MLP neurons of a small language model. Each row is named by its layer, matrix (up: input weights; down: output weights) and neuron, and shows model dimensions 48-175. Each number is 500 + 40 x the weight over its row's rms, rounded and kept within 0 to 999. Numbers have three digits each.
After each neuron's rows, "fires on" lists the tokens most often at its 100 highest values on Wikipedia text that the model never trained on.

L3.up415:506536513495486523574449531457523494434573575563530428546510504531529502504458497518442544541515488499459420538497531529491521486438495572551540543559523465540575468538557529443520514466519529500517538467485529487507517552477552483474564510455499541509467490546465460479547482500475440509496546554420496500481471501475493523522443512484467442483547586497415558600451458492534464490485
L3.down415:435526481508468505573575517519472469517533547493499474488513560495497592596530493456502496486437490482500470478499560551551531520492457478491462447469454507489456528573478514544485467478527492537499571478461498515539482518487540488496492507437516548545517501512439441503435458499478473448485536476429564521553569497446476465468554475451529522471503485439509476469524512578476459542527
fires on: "–", "°", ".", "as", "ic", "ad"

L3.up587:491558450511482490572551549515429551407501471505434422483466588549474458477546470454454491508566449543538429496439478469541499524486503484536543614508421565476464452558513486439443474538479497524503585507522517491585563542547434566482482507549499486446523563423420580546436535438470507516480556515487462503471492522487538519540448508511467484469510566543438467516447546485492566556586
L3.down587:491501546591456434480463506514441516492446521516518581528462440507578430520513494495452515365453489440527502463565519559559460530520535461546541478563604550494502487417471458486445552457496514517517493501436459495442522442463484474571498498445548541473527497521517447500476471488455592521570484529541520507413468516475484487540553507528523458523561528499546563521458455525514437489431
fires on: " a", " ", " B", "B"

L3.up90:524528461518464556535492494524467562506497514543448452532433446444508503476511469467500524508567437539432490475489452486434550485517506532545506510531406481482481415542450484529562495576505517473563474496484517497470497488601513456455497489466482491504476454491511535493554507519503483465584515445464503463532497528503494489464496454521450512530492496498482570473440449449489550528453
L3.down90:474611487447552481510426510519514480563548490455521472510544481524601434421534513506485490530505474515560488476534511541525412457466545446373495474508555555497457465474590459442525496504490513529563514452486491532535527517475485502509490540534553491510512527530553490436524534489547493441451522513500466437498525581578463470523506490425565526464486530526446539484579498562496503457451
fires on: " which", "is", "ic", " and", " who"

L3.up476:510569543482522470555455512511443515469490424519523430494477453457464425512547466450456575459589517510459447451523516468467528471536547515538602455521481569523462476536468517466473534574550410477567555507546457498539475552457534483497557551486487459519525478513498490430464484512517507531452505538450448540578493524519420497487455507428476547485465530535517512389506572560524411488528
L3.down476:536477477488491499543453540430425489483536489548511444459502521482520461597509517482517481498490543581478506497482565491490521487549441428571580503501457548527455541488455448513553458578501544501573512489537459486510514460485592499493471504492441508473471538578496511471488494530482492440536502538455482587567514548542416563480543473451586499499512601496416518518436565529535486532509
fires on: "om", "′", "c", "ent", ":", "if"

L3.up70:578493511437496506475571588534466463506517519485553376547541499463527493447456527437549513490516540583510473485478397528487468550554517472462518578562431522477493472520606483468449446528496531446522485475532527540572443504478522512491484554475519407452441507459588479522507525550512479498506475507463523516576506556507434511513445502489414527553586536477492471530453485462483517470565
L3.down70:513614570513507472438523512568452471455542504521538455501505463518513515509513499551541488483449479502556543463527458501494491483421576561479435591508513466499490499429540467463551455522490449528466486471486576500484474488585504483481510500470516513467464499429510476531510475477509524576527409511459603543446402488534521486502537508482517501545532457492517477462400562474543578544517
fires on: "p", " rep", "P", "ep", "s", " p"

L3.up277:528530449445553476498509530520442418485464589556530380504471499460474511489512498465448579506490498555551488465489571526513586468540459539526527468500457592477474466494514534429487543520397433517455533526502511484505578481483539505491508533549561466427555532499509552546558535474485482476476523489431442397535487456472524527535412489488488511557483505442538541492483518532513538555517
L3.down277:456598601485499548563486546499540499451502490418465451433481542496490483496515535489469512479441437433489489458530527536464535498467452545467501517505525530548515533507522477547419556476492505533423474459476539543509489438506510502488459509521540489525491554454491517472521471484505484527527452505460435526400576542430536526554523573492443460492485476503527554418534452505464578521510
fires on: "o", "ain", "ing", "ri", "ly", "un"

L3.up196:565476485453572544480418538520508598584453494521499502538451547492565487519525575465515518488534435480520529469581542527445507503507453463493438515520528477474505441543505469547594463492474401487485554528553457533460500457442482485515478542469527487499462551516499512506567474492530529503521544446439532468501441441512421510442435498488504562473493503596491518548488510530576527488536
L3.down196:524528579466482549556494506501483494460458501623506522581453528499530553597505550517560444497461501538473521538555449473437498476456545535502560466556511498458531485496525382539527512475513452550515486441467435522499581482522556518485554437489532480549543420531530551431489376476480527550522510415455467549561504514463494446510547542447402450487504518490471393478468488549494451514588
fires on: "ch", " ch", "at", "^{", "ight", "eed"

L3.up248:555576492444526421489460546579476500478528542491461497489588495525530502436478492436519527520513508550478461473496484562522504514505430559425517463571567514514497437524482447433476553532549484484507545571494523516491539483512497477483516529563488517497516456486516566549532442466517505461512539520476468429512486465462472506434496438573454458479552577491455510588498534435520498535497
L3.down248:505494476423475462477447461557508508511519562467471456463502512544577510241496467484501494480486518500443520478497511470591484517465493512420465459530466484527516516485466488515505566475444526513567467489520518445545554527471505569565485520540467551473453496476499545506542557477490465477537471485514465494465485485514566514440491509528500436516499535443474497483459494511494469513568
fires on: " The", "The", " the", "-"

L3.up133:564478431433520453450471507532472554524542499531550555459450468482526486462516423495486557440537535459551497501532497534533493496471483504515512505540499494582507487504453519509489517533572502518508498473496448480501526519481517446523560529605437426509516484564481414551510429517536502554473557513468501517477492504435528486440489479496496507556529537454502507546452580471586459456481
L3.down133:545428511482512480460490435460512482535474509473504540490486500487545511352478481536521493498539479519462473503453531491591491483481519521549555519456475472537491508528433453508518501562477452528528474460498492499499532465527507480528527513517539508513551482486557505444509545489515515505518447577530467458527524437442531514513494493509440487502478468504502547511486456525453481505490
fires on: " an", " to", " for", "-", " Sup"

L3.up333:569471561461515533501432536480476486586445526510411496589492489498473452498501533442514506505526512555465527517495546567480513503539490467511497496481517541529530400516630539489556579508518555436523542466516511517515577544495517470515435538451554470427530480462499511591527495560509474469552498543466513493508488482520438500486489507449425489484491470471556543543492525438546460498553
L3.down333:548519471453550553523520521508487505550421545517494513525584426468462566611485491483492499538512458589488535462518488529507525513581494460494482466536478402518489487481493500540604479508542496565539495469503483492507524472490553474499541482504402431491512522438494474502569511477524532492508524523531545480487470520452476494461563479482497557580462499484576447482526440499530513461498
fires on: " Ch", " med", "at", "ch", " Rec"

L3.up303:499511445480483602496462522523523472492447518545399535462472465466528552555512555502508520467548537435517492530474575490454520459502447419508429548498557483463443412487475552464486596508538505493511499506543487460557525526428501460494512483496504465498544520491495494548559520504571493521501542493478536553465596495525461496462533520505443588557549497501520479533537478510585465462460
L3.down303:533503554501549449448565454471509495466467460418545507470456524542570474494518523567489549477437498531478465538505427542559500448504567525502487563508505517503508526483501512505571416476484456486550472614548519460443520490530552620477536558492460478494530509569489506503454493489517533518461457522503514484473532553469597598453498495462517508450550568480538465446527491521449540426525
fires on: "ro", "ent", "ud", " a", "or"

L3.up633:464523520509476476540509508470429536437520496528560480438438519447544528527545531466535503545538522480438546472508487540471538503487502451509485517533473567433500490561543500484450506492559447510459480499526503447497531535527573440495525497534462541510569533440525411513478549472508460495462573506458497504455468376510557527450478500438417478527554496555481475529524596518553489497466
L3.down633:497489610499493540532496426549463398464487486539516489484500547493544428420525496486544466480486551554476478541479596481520423426565495486479499469535464559548474471481505478560480485480477535508506573481478507510466455505485497464463469496493413565529511530530500472559495491547509511463514464520464474503536501575507501496488612491470516492495503537501489493474473450521452514517435
fires on: "ir", "our", "if", " for", " ear", "ian"

L3.up301:475544548483573483520513519626498476486490516521445442545489522501562488575525470420510505436539594572510440478527495538488481449525543525472558525516426525483602440524533472507499509530557476516529487470522454549548451524464509544506450597504486498518431493503459489514516469503509513520519511511428491507546467505516484507461456457510439497456467558557543509520499495467520509448557
L3.down301:459570515517453508519468529494495503524539461529471488472561464488553433572508455528504551559485536516507505515474562481461565534488465553583495546529501453541518522484537484504525496516535511453506444500505522479515457535555540430528523508537429515527527508479418428482491565451555439456584454477446439522436502476549533536481559459524493564451432479551481528501476535493529463455432
fires on: " p", "c", " publ", " rep", " med", "p"

L3.up115:464549549446503521532506504498551480535623534573563383458497527499464484514499506489526449441531526532482435532451420530479500461474501441506527505547562492516547485536563528488525472491492523566489537470506462534438537563481509499459488524515477505442515511476499428489495565530448507519477502404468496485464498496521451522398511509508541504493513475508473468535445507541549519507525
L3.down115:484525529545434509565423504451528497457484554549495511490473538473388467519525494534538484449503525488508482502471554509510516534492496500555488499446410469431509518514463471498499476469524510465499515542458482473474506490566547476470552489471532576503417495501486530498460445481511540544516543517455461562564507562533504519542560474509555509588487489475588471566553517470588378528541
fires on: "et", ".", "°", "%", "ivers"

L3.up97:488540485421505477503474529476430501467491481526540485497455557468540533516533506488491560493496461498544528461472590480536580473583440513506482474584513542492458460505556554482381489505484530503409565553513553504488546533495447483486513443537550520460530611474490472533531478481562435513496477568493481455452535442451520498462479446528538547508449600512461515526491531528530489506557
L3.down97:548527507539484514495405486532489551493531501459516439487475513536509532541531485427490489573479492479522496515484580485535584501553435492537515503473543503521516463448493475563383522495477550499478514444517483552517466550518538503476458539462537520503462490477502476506514456483478526486441520532514457535478474538420468485509483466508492495503490514529465506477510485458450545537543
fires on: "a", "un", ".", "o", " of"

L3.up311:446524513521493519542451516549486503532496558524513456522500474509559482437539437429523513525491519612469410427502500509505532495472432546488544520602446520488476448450491570540493532514514530479466548487578515513572528518558492522467516489553461481518536550500464478484527493485391375542521548453460486526483420484442461585501463486540453513539486522495463505582469561467474519558498
L3.down311:526552511532503480497558447522597457486529446461496491571532528505537518377486568514478433530502570471453521540507491525495493465465506524470452481505490482481478542466459511537523518475492525558491495532526482447571569452539498572507549543506503463488464489536548530539468470489487565452441488500524461523563561503379499531497471536501480465480472451535486523473583490499495431520471
fires on: ".", " The", " par", " the", "'s"

L3.up499:557529531480519475519529536569515526554517506501495453440478467451441514503499438509453550516569431430555464521540552501553512522532534449425475555556519530547461473526438536478559493529410528465490466459520420485479437561532451471515471485413450546527521491521488479476551476462516467462498504452433521454483473549566466531419564478441449510509478527476464486439482491532609509433437
L3.down499:488460466477538536503473494537479487489547449548469535522475563511589515525541574436467530543469555533403469474403527572559494449524496512470459520522591508505472440482587543478395517525490480489513488579503604501515545524460507473483507501582505515464476473538437564502511522518410511450493416473527546537546492522459495472560530514524529449469475510493531479505515489496427523583481
fires on: "k", "w", "nt", "y", "ess"

L3.up792:526533497553514465496586509446458508469494568524554511558523562544486499510521553484544521545481467523550531495504523533472512499444472507521511476509484538527472477510536538512450517540536423527467574475500493505539519481424449487498587544531554468488506503568463552502517483472514450570512505602527487433494434511425477503480416429461454521506444522543525528552539553453558502467528
L3.down792:478436512506457452454515480446539529554440534501516508490505524487483471500522419533520521491535460393532432461513457490425529497493442477465518507513571464441466505520500421464484515508584469423554551516502530509428511472452529543549487536501485454433412489488597404491450523531533460478493533480590486529512524485573469480498610562532556507503505473475491531546530555489493482542523
fires on: "s", "iv", "es", "ing", "an"

L3.up477:420603516523508463503442497467413529471507455514476450485485558528449434483591507500419478495529462503448496455451457514506515485477473489462582462522394521485472515499512497571512529588548563546541495484555441559491448528504505467478461493580495511578467478494497563505467515563515488456556542546514457537530490429422540506491541556481428453516574449464473430562484547516520506510442
L3.down477:486431441385475497497478476487560545558439506482493565434485406555462446492584429443513557424482538469446503536574482492446501569445486545535564544499576569484497481490444546435472547496450480539492475485509464442502473481509465571513583495423481451483511491465510503466526536494465475419513534546445444453490474530611500424481500521499483538461512496452493544475530495484537564483436
fires on: "ab", "om", "eg", "ph", "angu", "ib"

L3.up729:522500421482539495538527539545484492484523534574549533526439496451478472499426473489576546448541512516469494514491517471465555523501481433512512520435493530474471462530555486489428483552552469469549538498566434413411509532406508530525534552502525397488536545558570436524575451507468534450479531557500524507475458386532505604486423414482474529444501507518531446532455525445534481553446
L3.down729:506439423519471499477595479540523455508471478546437507444475502585463469522445443454583499525500512540484520498455480520485549514522519488550437507490545441584482509437472535480479447458536487509517525558542509490479506467509463515498538533406390409454487444524529454482496498474475608488479598452561484492485473459484541517414485473479477495448539518454519500479481518491466511445473
fires on: " (", ",", "es", " •", " -", "s"

L3.up129:577460520449522455468464508501483553499539517516497479486389528555457419471582483497495546480526438460497539483559413470554467586463513490441496509462441459522530524500484463475544504454498482526564534491481438516501509526576458542522463562536488495450542459573477517490549463444616521506479533504443497579399482514490521476521526456529445502540497541475484490515443481454492490518580
L3.down129:462488532452500495455509498479467508494519532464470477481457517551519488297494499533465579432465422568515457462473487511566515497483513466392527463486481432483471566503486453485560536503491476461492506456502531464487481517549476504493508507470476503537507495502462480482478511489524543571557475520526508468457482502520499496494550449513552468522575515518474552512467485430534482484544
fires on: " to", "-", " his", " their", "|"